Weights of a small GPT-style language model, trained from scratch on English Wikipedia: MLP 1728 SwiGLU, no biases in attention or MLP.
MLP neurons of a small language model. Each row is named by its layer, matrix (gate and up: input weights) and neuron, and shows model dimensions 442-505. Each number is 128 + 24 x the weight over its row's rms, rounded and kept within 0 to 255. A neuron's up and down rows have the sign that makes its largest values positive.
A block is one neuron, or neurons of one layer that tend to fire together. Before each block is what it responds to, as a language model described it from the Wikipedia text at the highest values.

Responds to: Plural noun endings. Plural -s/-es suffix tokens ending plural nouns, often after numbers or quantifiers, e.g. chambers, kilotons, knots, children; also table cell separators.
L4.gate953 [129 111 101 128  90 126 173 102 162 125 178 167 170 108 147 134 168 153 136  87 141 142  98 137 127 125  87 175  88 163 170 149 171 141 121 111 160  83 138 160 151 105 146 159 139 123 117 147 150 110 127 159 131 146 144 157 110 128 121 148 162 120 117 133]
L4.up953 [142 152 144 148 121  96 117  78 144 155 127 160 162  81 108 144 128 130 130 133 152 105 107 134 129 126 143  56 131  93 147 124 161 117 103 140  94  89 140 153  98 112 148 131 121 108 114 106 143 105 126 161 143 126  85 167 111  66 152 124 150 126 122  80]

Responds to: Phrase-final nouns. Final token of a noun that closes a noun phrase or clause, usually just before a comma or period, such as wages, lines, lawsuits, buildings.
L3.gate273 [146 112 105 131 164 180 160  96 126 133 121 131 125  91 126 146 121 139 124 118 115 127 117 107 116 159  98 107 137 139 159 132 121 116 108 120 112 111  84 139 116 118 120 146 159 135 112 146 123 132 144 118 104  84 126 161 130 158 104 107 120 131 157 113]
L3.up273 [170 138 131 106 159 110 140 115 135  86 115 114 134 135  97 156 171 173 164 108  76 128 172 111 146 155 120 120 108  92 137 149 102 148 146 120 112 113  85  85  99 128 103 148 143  68 105 120 164 139 111 161  88 145 118 109 135 122 119 164 125 125 157 105]
L3.gate550 [113 148 129  85 135 142 139 135 111 112 106 107 103 116 121 129 123 120  97 131  82 125 120 139 146 113  95 108 147  95 140 147 150 112 121 135 133 129 106 121  84 183 114 152 164 154 131 132  82 110 158 172 100 179  95 149 112 104 124 127 131 113 126 105]
L3.up550 [ 95  77 132 104  90 126 120 169 117  94 147  82  99 122 137 104 120 172 171 130 146 135 115 149 119 113 109 103 126 141 143  84 132 153 165  70 124 137 105 150  84 138 145 102 139 140  95  99 141  89 165 121 126 133 148 160 113 133 141 114 148 108 137 132]
L3.gate1035 [132  92 118 131 114 185 174 142 100 163  93 132 142  86 109 114 126 138 159 115 108 131 182 124 117 152 102 142 161 126 143 131 103 107 148 131 146 190  80 155 113  87 196 144 147 136 178 129 163 135 148 124 121 141 123 157 158 109 179  96 109 117 159 128]
L3.up1035 [121 104 104 108 136 106 151 145 156 171 104 140 106  48 110 132 115 118 134 109  92 133 111 111 136 125 108 172 116 132 141 113 152 143 124 147 164 133  93 204 105 106 130 116 114 132 141 166 131 134 144 124 139 108 125 124 141 130 169 104 154 150 140 148]
L3.gate1100 [112 118 143 132 181 119 173 121 133 117 145  92  91 161 128 139  92 137 113 134 147  87 129 161 189  92 113 133 136 126 153 118 161  89 107 154 139 120 133 120  77 123 112 118 110  79 131 112 152  89 160  76 103 159 161 135 113  77 127  89 126 103 140 134]
L3.up1100 [109 150 117 134  92 130 155 134  73 120 106 154 121 149 132 105 100 126 175 124 136 114 144 147  96 132 119 132 137 142 141 111 198 149 120 132 110 104  95 116 153 127 110 137 159 132 122 123 116  82 108  89  98  88 108 118 142 122 124  60 111 140 133 129]
L3.gate1313 [114 142  92 131 168  89 152 155 105 149 109 144 127 113  86 127 131 185 142 141 133 112 124 143 143 141 119 124 121  86 165 130 139 155 146 122 111 143  87 136 117 101 169 118 100 115 139 130 141 142 121 180 119 148 147 138 117 128 160  48 142 100 150 113]
L3.up1313 [ 64 107 128 135 150 129 136 106 121 103 135  99 119 106 162 128 135 141 155  86 119 104 127  77  76 139 128 140  99  92 145 114 117 109 131 130 146 148  97 105 132 151 151 102 119 133 180 139 146  78 118 180 164 162 116 131 146 111 115 165 149 111 106 121]
L3.gate1367 [145 143 124  97 137  88 136  91 144 114 169 110 137 110 135 103 137 102  82 120 149 130 109 123 148 133  70 110 117 145 144 107  93  99 110 151 126 130  93 168  90  96 126 111 158 109 134 100 166  99  83 158 162 119 155 146 112 131 105 148 130 100 116 148]
L3.up1367 [128 125 126  85 135 118 140  79  94 116 117 137 131 146 136 116 114 124 124 158 105  62 153 127  99 151  93 162 120 108 128 115 153 166 162 135 145 123 121 147 138 105 156 121 161 144  99 107  96 131 125 141 125  62 162 120 133 116 175 132 151 142 121 113]
L3.gate1590 [120 116 128 120  91 100 112 114  96 150 131  82 166 130 124 160 112 140 102 100 145 146 103 108 132 106 137 103 134 162 131 141 128 120 131 117 149 121 124 105 136 118 128  95 130 114  90 149 142 147 112 132 129 156 129 172 152 136 144 119 114 123 136 102]
L3.up1590 [ 94 107 163 121 130 136  98 130 131 123 132 119 153 153 112 164 111 124 119  95 164 140 137 124 103 129 135 157 116 160  91 119 113 122 107 100 188 143 130 112 130 158 159 120 157 132  84 162 131  93 136 111  83 107 142 134 133 107 165 110 123 118 116 105]
L3.gate1615 [132 126 114 118 146  95 129 115 174 122  96 114 105 124 106  53 119 149 193 114 156 113 156 117 110 142 127  94  99 198 148 157 147 114 153 135 136 103 124 151 113 120  86 120 119 100 103 145 118 111  99 119 137 112 124 142 130  85 109 147  93 120 156  67]
L3.up1615 [126 136 147 150 106 120 129 105 115 133 143  78 150 147 115 135 119 126 170 154 163 137 182 149 144 122 137 147 144 124 134 139 131  86 121 147  92 108  90 145 121 121 131 113 123 131 122 160  72 208 123 145 114 131 159 134 138 144 162 159  78 149 109 133]

Responds to: People nouns, stat-table pipes. Nouns and pronouns for people or groups, often the subject or recipient of an action (owners, developers, members, critics, those, them), plus pipe separators after numbers in sports stat tables.
L7.gate155 [120  93 101 138 131 149 116 144 151 149 106 116 145 141  78 105 174 105 139 155 138 131 141 133 135  94  97  81 119 132 130 128 155 124 157 139 139 135 126 128 124 153 131 104 154 119 121 142 148 114 131 153 104 157  96 167 104 158 146 160 155 147 127 134]
L7.up155 [137 116 120 129 157 121 135 129 158 146 109 122 144 133 100 128 140 134 135 113 133 154 134  75  95 102 108 135 128 110 133 106  93 109 169 165 102 111 101 141  68 114  83 141 106 135  98 164 120 112 155 179 173 174 128  86 135 140 122 102 135 122 182 161]
L7.gate258 [143 144  93 147 129 108 165 132 124 129 124 100 145 141 151 148 133 170 103 130 109 122 115 130 109 119 131 132 152 130 118  93 139  83 131 157  94 123 118 157  90 145 144 132 168  82  96 127 149 153 108 148 149 123 163 104 159 135 156 159 160 140 172 131]
L7.up258 [151 140 141 123  87  84  80 110 145 123 127 114 145  90 126 142 125 147 134  58 142  90 118 189 146 140 148 145 141 125  92 104 129 134 115 130 111 126 123 135  86 113 110 142 117 138 136 162 124 168 126 121 151  91 110 110 105 137 139 185 121 127 112 128]
L7.gate502 [ 70 148 137 144 119 147 116 142 115  91 106 152 167 116 148 141 132 139 136 152 143 162 121 142 143 127 147 137 124 114 129  96 168 129 131 116 142 121 140 128 100 122 134 102 128 128 121  99 145 158 183 167 106 116 107 142 115 153 167 114 160 128 144 165]
L7.up502 [114 145 109 139  99 138 115  90 171 154 122 115 158 113 140 164 110 102 148  97 107 155 122 116 108 111 106 135 136 172 101 130 122 128 120  98 160 147  95  77 119 174 146 144  91 116 103 131 158 145 146 128 117 103 133 157 140 123 157 140 160 132 125 169]
L7.gate868 [115 107 160 127 128 106 135 104 185 149 113 129 142 119 150 182 142 104 129 132 119 143 116 109 131 151 133 124 153 116 138 116 178 152 124 133 139 135 141 155  95 139 148 139  93 139 136 135 107 134 103  74 133  91 135 148 163 135 149 134 112 147 112  94]
L7.up868 [129 144 149 143  59 138 144 135  94 110 121 150 121 120 130 130 157 140 144 124 149 106 135 115  95 102 127 123 189 133 111 116 123 181 103 121 173 120 145 128 152 139 127 125 129 154 110 141 123 123 132 117 101 116 120 108 102 163 166 129 171 134 141 153]
L7.gate1030 [115 130 142 108  90 141 131 117 117 148 130 116 150 135 160 155  94 168 149 131  97 131 167 119 149 143  76 133 147 125 128  95  89 143 132 127 145 142  97 129 124 146 156 147 202 145 147 153 149 214 118 114 148 135 146 119 102 108 125 130 123 133 137 122]
L7.up1030 [101 111 161 126 123  95 164 123 139 143 184 146 160 128 162 165  88 154 142 146 141 139 146 147 106 156  89 134 109 105 125 153 110 139 175 150 129  93 104 100 110 111 144 162 134 188 132 160 137 171 125 120 109 167 126 116 101 158 111 152 151 130 127 158]
L7.gate1211 [117 139  91 150 156 123 113 160 135 142 112 111 130 122 152 123 122 124 121 136 114 120 117 115 117 145 159  98 122 123 159 123 119 157 116 118  91 114 167 144 107 176 120 127 151 135 139  98 151 116 136 123 150 119 148 136 123 106 123 121 125 158 138 120]
L7.up1211 [ 95 126 151 107 134  57 125 134 110 123 161 125 139 113 153 122 112 130 134 134 112 162 118 106  58 109 119 123 137 115  91 114 104 128 117 158 115 123 111 125 139 152 110 134 154 115 107 126 110 138 139 103 149 152 123 164 113 144 136 126 150  97 134 150]
L7.gate1326 [100 147 123  91 110 141 135  65 145 123 134 161 137 177 124 155 190 107 127 120 113 137 130 159  87 138  97 144 155 108  81 132 102 127 152 107 149 124 138 180 137 151 114 156 101 106 116 129  90 121 165 145 156 136 133  93 159 144 124 165 189 101 138 130]
L7.up1326 [111 135 133 120 119 103 143 135 101 101 106 143 129  91 130 118 146  84 141 161 147 136 132 136 124 151 123 121 144 124 128 134 161 125 103 100 101 136 170 123 114 118 159 110 149 117  53 157 142 136  86 131 124 171 105 105  96 137 147 126 108  82 133 118]
L7.gate1643 [147 103 133 123 106 142  89 110 146 152 104 157 161 165 125 161 127 155  62  98 126 122 117 161  99 122 141 110 144 124  83 102 159 120 128 128 100 147 145 167 120 118 118 128 178  92 110 149 114 104 111 167 133  90 130 124 135  91 147 178 132 101 100 147]
L7.up1643 [ 97  96 109  95  87 152 115  95 146 140 104 106  94 126  84 142 173 128 144 118 152 140 103 113 127 154 108 164 126 120 132 116 156 137 132 147  90  97  98 133 113 161 144 123 137 171 133 106 108 110 146 138 103 106 150 136 104 146 138 148 127 127 135 179]

Responds to: Event nouns as time anchors. Event or period nouns that anchor a time reference, often after "the" or "his", such as census, death, outbreak, release, and History/career section headers.
L7.gate83 [129 137 139 108 132 127 134 157 113 125 123 114 139 101 130 160 123 157 123 116 136 133 116 136 151 141 129 159  54 130 125 105 124 160 146 137 136 145 104 152 142 131 169  97 117 184 157 111  90 131  83 101 128 156 117 135  99 123 136 106 189 152 124 144]
L7.up83 [163 109 120 120 159 176 134 132 124 133 136 119 152 103 105  94 139 113 114 135 114  88 137  96 117 135 110 116 103 128 153 144 142 164 111 140 143 117  97 135  79 108 127 176 117 142 162 147 147 155 174 146 139 165  62 144 136 121  76 144 114 111 135 115]
L7.gate297 [155 140  94 126 118 169 160 131 106 104 120  77 108 127 139 154 105 139 165 133 116 101 156 208 140 136  71 107  72 126 138 131 111 108 122 111 121 132  79 132 114 139 176 123 117 126 103 102 180 108 139 115 120 107 130 131 159 121 146  77 148 122 139 109]
L7.up297 [138 121  90 112 124 169 162 154 113 102 136 121 108 141 111 143 141 103 105 173 104 117 162 131 113 169 172 166 141 161 132 127 157 101 101 143 151 103 114 147 145 175 127 138 137 105 132 120 134 151 122 114 129 101 131 115 121  95 155  84 106 112 117 129]
L7.gate697 [109 133 103 122  97 182 128 103 122 130 128 132 147 133  98 114 128 113 132 144 137 103 167 116 116 129 111 139  68 141 178 135 158 147 146 111 159 141 113 152 124 173 133 104 106 112 134 121 169 164 134 122  91 103 121 120 123 104 122 149 135  74 110 134]
L7.up697 [117 160  76 136 141 113 142 126 147 133 103 147 145 104  90 101 112  72 164 138 155 125 114  71 144 140 103 132  96 112 116 122 109 158  89 137 147 129  79 137 110 136 104 137 116 117 107 148  72 121 122 188 124 149 108 127 121 162 113 129 145 111 158 144]
L7.gate807 [145 117 110  90 138 114 136 155 156 114 143 112 133 108 131 126 137 124 125 103 160  69 151  83 150 110 103 121 125 138 125 117 148 113 135 101  89 197 135 166 119 152 149  78 160 132 101 157 121 123 134 140 118 103 102 166 104 117 135 157 120 117 219 114]
L7.up807 [165 134  98 142  99  98 115 148 120 108  81 140 109 159 142 131  99 145 103 147 117 130 124 144 145 125 122  90 118 121 141 125 134 138 130 143 146 126 126 122 134 163 131 157 140 160 141  83 108 121 120 139 156 129 133 131  99 132 131 127 134  98 132 105]
L7.gate1110 [118 125 151  68  90 139 128 128 123  99 117 130 125  97 132 130  87 122  92 111 136  85 169  81 125 127 103 112 133  94 124 136 139 170 124 133 110 150 111 109 143 142 131 143 190 123 159  91  99 151 113 136 136 131 136 114 111 108 172 129 171 129 159 111]
L7.up1110 [214 140  72 144 141  87 109 111 154 134 113  90 131 123 150 109  81 122 123 127 162 123 117 126 181 134 143 120 139 160 117 104 149 137 107  96  76 136 106 149 105 123 146 121 108 118  98 133 122 122  88 108  88 196 107 145 126 115 114  95 144 114 112 125]
L7.gate1403 [129 162 114  95 134 145 178 134 119  94  97 118 126 144 141 168  76  95 118 145 141  82 154  92 132 139 104 128 117 106 122 112 163  91 174 101 134 145 118 116 103 144 156 159 145 150 148 138 104 168 140 123 103 133 113 118 139 112  94 101 176 151 135 135]
L7.up1403 [152 115 118 129 132 127 149 149 114  71  98 101 134 146 144 116 108 123 119 131 133 161 138 113 124 108 127 156 122 133 111 106 141 157 108 133 142 132 148 141  90 176 152 166 109 141 122 129  74  90 110  98  70 147 101 176 123  45 140 104 121 119 164 117]
L7.gate1449 [136  86 131  68 118  83 158 119 129 119  97 131  99 133 161 144 110 131  82 140 136 117 160 117 105 144 150 139 121 141 137 157 159 119 125 129 157 128 133 176  83 150 196 122 129 154 151 133 116 124 128 123 106 160 111 133 134 141 116  79 180 104 104 157]
L7.up1449 [140 110  95 148 124 172 102  86 114 109 127 134 165 164  97  82 123 152 107 146 139 111 107 128 124 147 178 135 151 112 156 132 172 152 107 115 119 146  76 144 101 139 131 193 167 159 112 143  89 109 126 158 131 126 149 118  97 115  95 162 150 151 168 160]
L7.gate1599 [123  89 130 100 111 122 108 140  85 107 112 140 180 140  82 106 163 145 121 140 109 111 111 125 124 120 148 133 120 178 138 113 129 101 127  97 114 127 134 128 175 171 118 130 141 157 139 163 138 134 123 154 110 111 139 107 123  78 113  81 126  90 122 124]
L7.up1599 [127 109  85 103 108 149 128 146 142 139 102 161 111 159  72 144 118 124 159 153 138 143 150 122 152 111 127 125  83 132 149 121 135 101 150  65 175 137 101 187  87 130 176 116 119 146 145 170 106 122 104 106 131 171 100 118 156 155 105 133 163 114 129 129]

Responds to: Predicate after copula. Words opening a description of a subject after is/was or a comma, such as a, an, based, composed, consisting, part, made.
L7.gate29 [120 116 120 151 103 122  66 140 155 158 140 108 151 129 131 102  86 149 127 159 140 114 148 146 144 154 129 102 122 158  87 127 115 116 107 124  64 163 142 185 100 122 172 133 168 131 121  91 101 138 135 149 177 125 129 141 122  61 138  59 129 123  76  97]
L7.up29 [157 128 106  95 127 126 162 132 163 114 136 128 145 149 106 121 183 120 120 138 102 108 125  89 126 133 111 138 132 117 126 146 181 144 109 110 183 104 149 102 142 123  86 101 116 153 191 153 109 103 130 115 185  92 198 110 149 123 120 185  97 143  94 111]
L7.gate811 [110 147 106 100 157 134 145 145 111  98  91 194 139 160 112 132 167 139 110 140  97 104 108 115 118 113 122  97 148 151 118 178  94 124 133 110 119 118  94 112 125 107 111 141  91  82 143 161 120  95  91 115 135  96 171 111 129 106 119  98 108 126 144  87]
L7.up811 [125 195 139 122 150  88 146 128 154 151 158 117 150 151 135 166 101  98 104 121 136 150 132 140 116 136 147 138 178 144  91 106  95 114 150 152 111 141 135 137 103 104 137 137 122 168 156 112 145 163 122  90 129  83 111 136 162 103 117 152 165 140 137 121]
L7.gate880 [151 115 111 124 128 101 159 134 146 106 118 100 138 116 108 165 153 114 109 108 119 112 154 121 134  91 135 138 146 166 140 161 102 104  97 145 131 145  76 106 143 109 145 137 143 111 144 137 130 135  91 142 141 133 114 135 173 118 124 100  96  86 156  99]
L7.up880 [141 106  81 111 150 140 163 108 141 161 165 153 171 132 126 124 132 140 146 148 154  86 135 111 155 125 114 154 130 102 152 123 149 107 127 117 115  88 133 152 129 150 139 102 144  85 127  89 157 138 123 154 169  97 155 127 167 112 109 140 138 165 142 108]
L7.gate1236 [148 127 126 136  89 122 153 148  96 132 129 148 118 165 152 156 136 112  94 147 154 124 136 103 139 119 104 139 116 169  99 139 116  85 118 120 132 125 135 166 156 145 122 117 163 108 135 123 141  94 119 113 122  89 127 129 126  90 128 133 103  91 102 162]
L7.up1236 [139 158 115 142  95 110 115 131 110 154 116 161 122 144  78 105 132  93 126 177 130 126 162 120 119  80 115 172  66 163 133 120 123 141 142 154 122 141 119 147  95 126 121 155 144 123 144 138 142 116 143 111 112 112 121 133 123 130 132 173 117 163 100 161]
L7.gate1256 [128 110 103 102 118 129 165 142  95 142  89 108 140 149 128 127 146 133 134 133  97  89 146 145  88 122 158 155 146 131 109 157 149 125 111 161  96 146 155 123 122 130 152 110 144 139 125 135 128 154 134 108 148  95 138 136 142 140  85 120 114 158 143  34]
L7.up1256 [ 89  92 125 121 126 112 146 157 186 146 150  56 105 154 147 153 127 146 109 151 118 139 110 133 152 180  97  95 129 136 116 120 156 150 144 145  96 164 158 101 141 111 118  95 102 121 142 100 115 109  94 135 143 113 174 144 132 138 101 138 103 142 101 124]
L7.gate1263 [132 107 121 106 127 175 161 132 150 123  79 110 183  97 147 113  99 180 156 106 127 136 125 106 116 150 114 134 132 105 102  96  91 133 144 138  87 170  87 136 113 144 139 173 141 135 124 145 106 120 166  96 119 108 128 151 111 129 141 113 135 105 118  74]
L7.up1263 [100 112 146 185 128 136 117 123 141 153 158 118 102 126 153 110 135 173 106 122 117 127 111 122 119 122  98 128 135 134  93 184 100 106 135 154 112 137 122 118 149 141 106 133 110 110 158 139 114  99 100 154 113  92 120 146 122 104 100 136 131 178  80 134]
L7.gate1375 [144 129 174 112 130 138  94 154 116 164 172 145 139 126 178 102 140 144 114 125 114 124 136 136  76 143 175 126 119 177 113 134 131 125 134 136 110 139 150 127 106 122 134 113 135 117 182 161 167 142 144 124 151  85 130 164 155 141 124 152  87  70  98 105]
L7.up1375 [ 88 118 133  99 101 147 105  99 121 121 108 141 152 151 130 136 115 111  68 134 106 145  88 108 110 150 126 164 143 143  80 181 100  91  92 170  96 161 107 124 141 121  95 123 104 127 142 128 121 113  94 134 138 134 133 111 109  86 112 132  83 145 126  91]
L7.gate1661 [111 128 129  85 168  94 110 119 143 164 140 125 156 101 128 133 173 159 168 119  95 117 133  98 151 126 141 140 113 143 130 117 150 143 146 120 138 124 128 121 148 157 148 129 147 117 154 120 129 128 133 139 133 117 154 124 128 127 169 107  94 119  57  84]
L7.up1661 [149  73 150 139 129 132 124 116 117 118 147 121 153 151 133 113 163 101 153 130  88 118 148 137 134 119 130  93 127 125 150 128 125 130 119 111  69 185 141 108 159 106 107  75 141 115 121  97 148  99  95 103 132 148 133 130 143 139 163 148 141 142 103 159]

Responds to: "based" before on/at. Mostly the verb based just before on, at or there (based on poems, based at 8 Clyde Street), plus weaker did/do before not and name fragments.
L3.gate349 [151 158 128 106 143 116 118 103 130 138 125 167  84 114 123  98 130  81 140 153  99 124 121 117 157 113 129 146 124 124 129  81 125 143 134 106 126 135 159 152  95 121 120 147 112 120  82 129 108  75 140 141 125 115 170 112 142  87 149 180 128 116 141  94]
L3.up349 [135 111 134 129 124 143  93 137 155 110 102 124 167 125 136 170 124 169 103 141 116 117 131 106 123 133  84 150  94 132  93  87 107 173 182 138 130 110 171 142 118 114 123  87 170 160 108 166 163  93 126 136 112 137 139 151 175 121 182 121 122 106  85 153]
L3.gate707 [ 87 129 141 157 137  85 138 120 113 110 109  83  83 158 117 170 127 110 149 141 132 129 141 131 151 102 126 145 130 103 139 147 179 133 145 139 115 111 157 149 121 147  86 144 123 146 145 142 170 146 122  76  53 125  91 145 130 111 108 138 125 136 133 118]
L3.up707 [176 154 107 137 107 112  93 119 147 137 128 108 129 109 165 135 135 113 135 121 105 149 110 176 109 140 124 124 110 162 136 105 137 123 152 127 128 126  95 134 149 142 102  95 116 122 131  97 144 103 114  82 127 130 117 123 105 118 102 123  70 137 125 123]
L3.gate732 [149 171 154 111 147 127 128 104 146 118 138 135 142 107 124 125 122 137 144 131 143 112 174 104 130 150 119 155 121 135 114  93 148 145 120 132  80  94 120 128 127  95 119 125 120 145 116 112 120 118 153 122 168 194 161 108 119 156 158 116 139  86  99 131]
L3.up732 [151 155 152 117 142 160 123 133  91 132 112 141 136 166 153 111 142 105 112 107 118 141 136 169 144 148  63 136 187 130 121 116 113 156 149 127  92 129 132 110 147 142 116 150 160  87 125 108  81 124 135 104 128 127 155 159 105 150 129 148  80 215 150  98]
L3.gate761 [104 147 206 138  92 110 101 107 157 174 115 115 163 114 127 128  80  99 139  80 147 163  82 162 126 145 157 130  86 116 121  98 124 113 132 163 126 141 121 148  94 127 173 113 144 108 143 137 141 132 120 123 143 107 102 148 138 124 146  94 113 119 124 101]
L3.up761 [134 132 115  96 139 138 147 126 130 156  92 115 120  97 124 130 152 135 105 134 144 134 116 129 152  91 113 122  88  95 131 136 122 118 136 113 127 106 117 146 108 140 141 158 144 110 163 113 180 100 166 115 150 144  94 149 176 112 132 130 124 144 115 114]
L3.gate805 [124 191 139  93 150 157 107 141 149  81 103 167 183 182 151 142 122  77  99 112 131 170 116 136 127 167 107 131 121 113  93 110 107 112 180 149 100 135 108 133  94 118  81 142 128 104 163 126 100 150 145 101 130 101 132 158  58 106 110 117 119 144 150  80]
L3.up805 [ 87 141 147 121 158  88 116 132 165 128  91 129 123 140 135 133  85 102 149 134 137 142 129  78 112 116 155 114  79 134 126 128 175 112 104 146 166 129 151  99 117  95 127  97 145 116 122 139 137 100 175  86 112 130 108 100 139  75 116 133  61 109  87  95]
L3.gate814 [119 153 149 108 162 163 158 114 134  96 127 147  85 138 139 146 136 131 119 136 121 119 104 117 140 136 108 146  98 121 114 135 144 110 136  93 161 119 131 147 127 108 146 157 120  99 178 148 150 126 134 154 110 119 145 153 130 119 112 132 171 115  97 150]
L3.up814 [110 119  78 143 148 133 123 129 112 132 135 129 156 155 130  79 112 153 167 131 125 148 125 128 138 136 164 143  96 134 100 120 123 126 129 171 106 123 114 153 105 133 143 167 132 109 120 104 157 102 154  84 152 183 157 117 141 120 121 120  85 179  91 114]
L3.gate1216 [ 67 159 139 105 160 162 108 135 127 144  88 116 140 160 115  89 112 132 146 144 124 112 138 110 165 125  99 151 161  86  98 106  96 136 103 103 127  96 110 135 158 110 110 124 146  81 118 113 117 125 156 141 164 128 138 118 162 152 125 137 121  95 122 143]
L3.up1216 [142 101 126 159 145 121 149 114 159 122 154 146 171  87 148 117 151  83 130 119 157 156  97 137  98 117 110  78 123 121 116 141 144 156  98 111 103 102 128 161 147 105  59 143 124 139 146 120 120 152  84 114 131 124  91 148 131  62 159 104 100 129 152  96]
L3.gate1538 [152 131 120 110 121 138  90 131 129  92  98 127 110 121 145 170 146 107 146 114 113 133 120 125 121 108 186 127 133 128  98 116 140 137 140 143 167 154 103 138 128 178 159 113 134 111 136 128 118 111 110 121 112 122 101 142  82 133 161 107 179 152 106 116]
L3.up1538 [132 107 129 105 108 130  77 135 147 137 158 135 135 128 143 149 123 116 125 146 142 111 151 110 122 174  94 142 127 104  86 167  94 193 135 187  88 127 107 156 163 107 160 132 141 133 117 123  61 118 121 152  95 119 137 130 115 151 136 129 135  99 103 150]

Responds to: Person-noun word endings. Final pieces of nouns for people or groups, often plural, such as rabb-is, tro-opers, swimm-ers, doc-tors, priest, with occasional non-person nouns like se-ater or S-ites.
L3.gate525 [ 90 110 155 105 114 151 120  97 112 110 154 124 196 116 110 164 118 141 131 186 110 132 111 130 103 154 130 165 108 150 158 102 157 161 130 138  99 162 143 134 118 142 152 119 114 126 127 123 109 127 126 155 120 123 139 164 146 191 131 134 127 112 116  91]
L3.up525 [102 122 130  91 155 141 100 147 115 135 137 124 108 101 109 147  98 156 136 128 157 120 125 113 103 153 133 130 125 159 169 149 143 123 175 154 156 129  95 145 132 113 132 134  86  68  91  99 128 165 125 114  95  98 186 114 144 157 153 148 122 101  78 108]
L3.gate527 [100 136 141  82 115 103 133  97 174  95 136 124 136 145 155 155  92 143  97  93 123 105 134 104  83 121 102 146 124 104 154 132  92 113 177 162 116 147  85 137 160 119 111 113 127 136 118 149 134 142 117  97 161 140 149 167 167 157 109  77 142 160 142 133]
L3.up527 [186 151 102 111  87 129 124 149 105 133 111 179 162 117 134 127 151 120 112 130 135 122 137  80 104 122 156 147 118 162 157  80 168 151  92 139 135 165 161 139 145 148 116 108 134 139 105 112 147 142 124 117 126  99 175 103 148 160  92 122 128 140 125 148]
L3.gate556 [111 130 166 119 118 117 100  72 118 122 161  77 129  98  96 151 139 118 153  81 120 128 169 104 105 115  96 109 121 137 133 135 169 159 165 156 132 126 119 163 113 145 134  82 135 114 125 135 113 122 125  98 116 143  92 121 191 150 130 125 144 127  83 112]
L3.up556 [ 73  70 122 130 151 129 112 113 123 132 118 123 144 102 133  92 122 105 150 139 126  99 142 141 127  85 134 120 139 139 149 113 151 100 138  95  90 105  74 155 126 146 173 128 129 143  75  84  97 107 154 160 139 124  76 145  98 115 162 102 148 126 116  98]
L3.gate946 [110 137 160 127 125 102 113 122 137 110 136 165 146 154 147 140 109 136 137  96 107  63 158 142 159 110 125 120  67 140 160 170 116 119 160 141 115 100 160 148 139 180 180 116 211  99 101  92 142 145 135  87 136 115 135 170 133 139 109 105 115 102 115 134]
L3.up946 [122 158 153 151 117 146 139 111 114 115 143 153 145 152 129 125 113 134 115 122 148 148 112 152 169  91 104 113 135 122 142 162 115 116 144 129 137  97 181 104 140 143 118 102 131 124  62 144 129 147 134 137 115 163 154 145 124 179 132 117 118 148 136 168]
L3.gate1091 [106 116 119 124 105 123 125 113 181 105 114  93 137 112 103 167 129 145 147  75 157 102 122 133 123 105  87 143 108 166 158 144 127 128 186 141 156 132 141 173 116 140 139 142 131  64 118 166 128 116 130 111 105 112 119 166 151 150 113 117 148 135 107 138]
L3.up1091 [ 89 127 132 123 102 116 128 134 121 163  93 121 137 119 115 117 153 131 145 127 193 128 114 171  55  83 106 102 119 172 140 141 151 142 113 142 128 125 111 161 141 125 149 135 132 101 105 146 119  85 152 141 115 145  97 138 112 172 130 130 149 132 111 151]
L3.gate1118 [ 79 132 124 148  89 127 133  88 115 108 169 136 145 114 155 134 115 103 143 144 124 124 135 121 110 121 161 131 127 102 162 132 159 136 116 153 116 133  59 169 139 170 152  94 124 126 129 116 118 128 123 160 147 129 140 141 130 147 127  91 169 138 118 111]
L3.up1118 [137 113 127 155 119 154 120 140 164 121 133 127 143 114 106 173 159 145 174 111  89 102 108 121 133  92  74 183 148  99 133 139 105 163 201  87 154 117 160 107 120 131 172 129 146 158 156 160 116 144 171 130  99 153 121 147  98 153  94 162 147 165 102 121]
L3.gate1266 [106 142 152 131 125 104 148 111 118 104 155 101 112 137 153 177 125 162 108 141  97 149 121 132 133 107 103 170 133 143 122 125 147 137 134 161  76 148 133 169 140 137  92 112 174 130 131 109 104 140 155 158 147 114 128 141 127 117 101  52 153 148  73 131]
L3.up1266 [ 96 138 142 130  71 121 114  95 158 144 122 138 117 120 113 121 153 122 157  99 130 142 153 143  94  69 109 127 101 118 108 138 163 147 118 162 141  97 139 137 122 153 110 146 134  96 126 123 112 163 126 139  98  96 118 179 171 103  93 113 141 109 121 156]
L3.gate1350 [ 74 122 129 147 139 123 139 115 156 125 155 123 141 114 146 146 125 122 114 156 170 144  96 138  93 101  86 134 121 104 158 120 129 126 143 126 106 139 130 153 139 145 143 159 130 122 146  69 160 158 156 103 128 130 138 124 140 132 146  89 149 118 109 146]
L3.up1350 [100  98 135  96 107 113 115 161 124 104 168 115 155 130 140 182 120 163 130 131 127 146  92 144 115  99 132 134 121 137 135 126 131 187 131 179 132 129 114 119 137 143 162 136 142  94 134 146 153 138 130 134 138 148 130 147  86 159 146 154 141 144 100 171]

Responds to: Clause-final word endings. Final suffix pieces closing a word right before a comma or period, mostly passive participles ending a clause, like pursu-ed, aspir-ated, watch-ing.
L4.gate392 [151  70 124 104 114 144 140 159 116 120 101 104  99  99 107 124 147 118 105 151 123  42 131 152 126 143  79 104 142 108 119 116 167  90 142 149  87 150 169 135  80 115 149 185 153  97 142 104 181 113 118 142 152 102 153 183 139 120 135  97 144 146 135 146]
L4.up392 [145 115 146 103 123 139 145 109  94 178  90 132 122  74  95 109 137 102 164 158 108 128 107 155 161 139 102 212 119 112 122  86 121 123 156 100 142 149 141 130 122  75 153 132 124 130 122 124 178 107 145  89 107 128 112 120 106  64 135 136 129 167  89 123]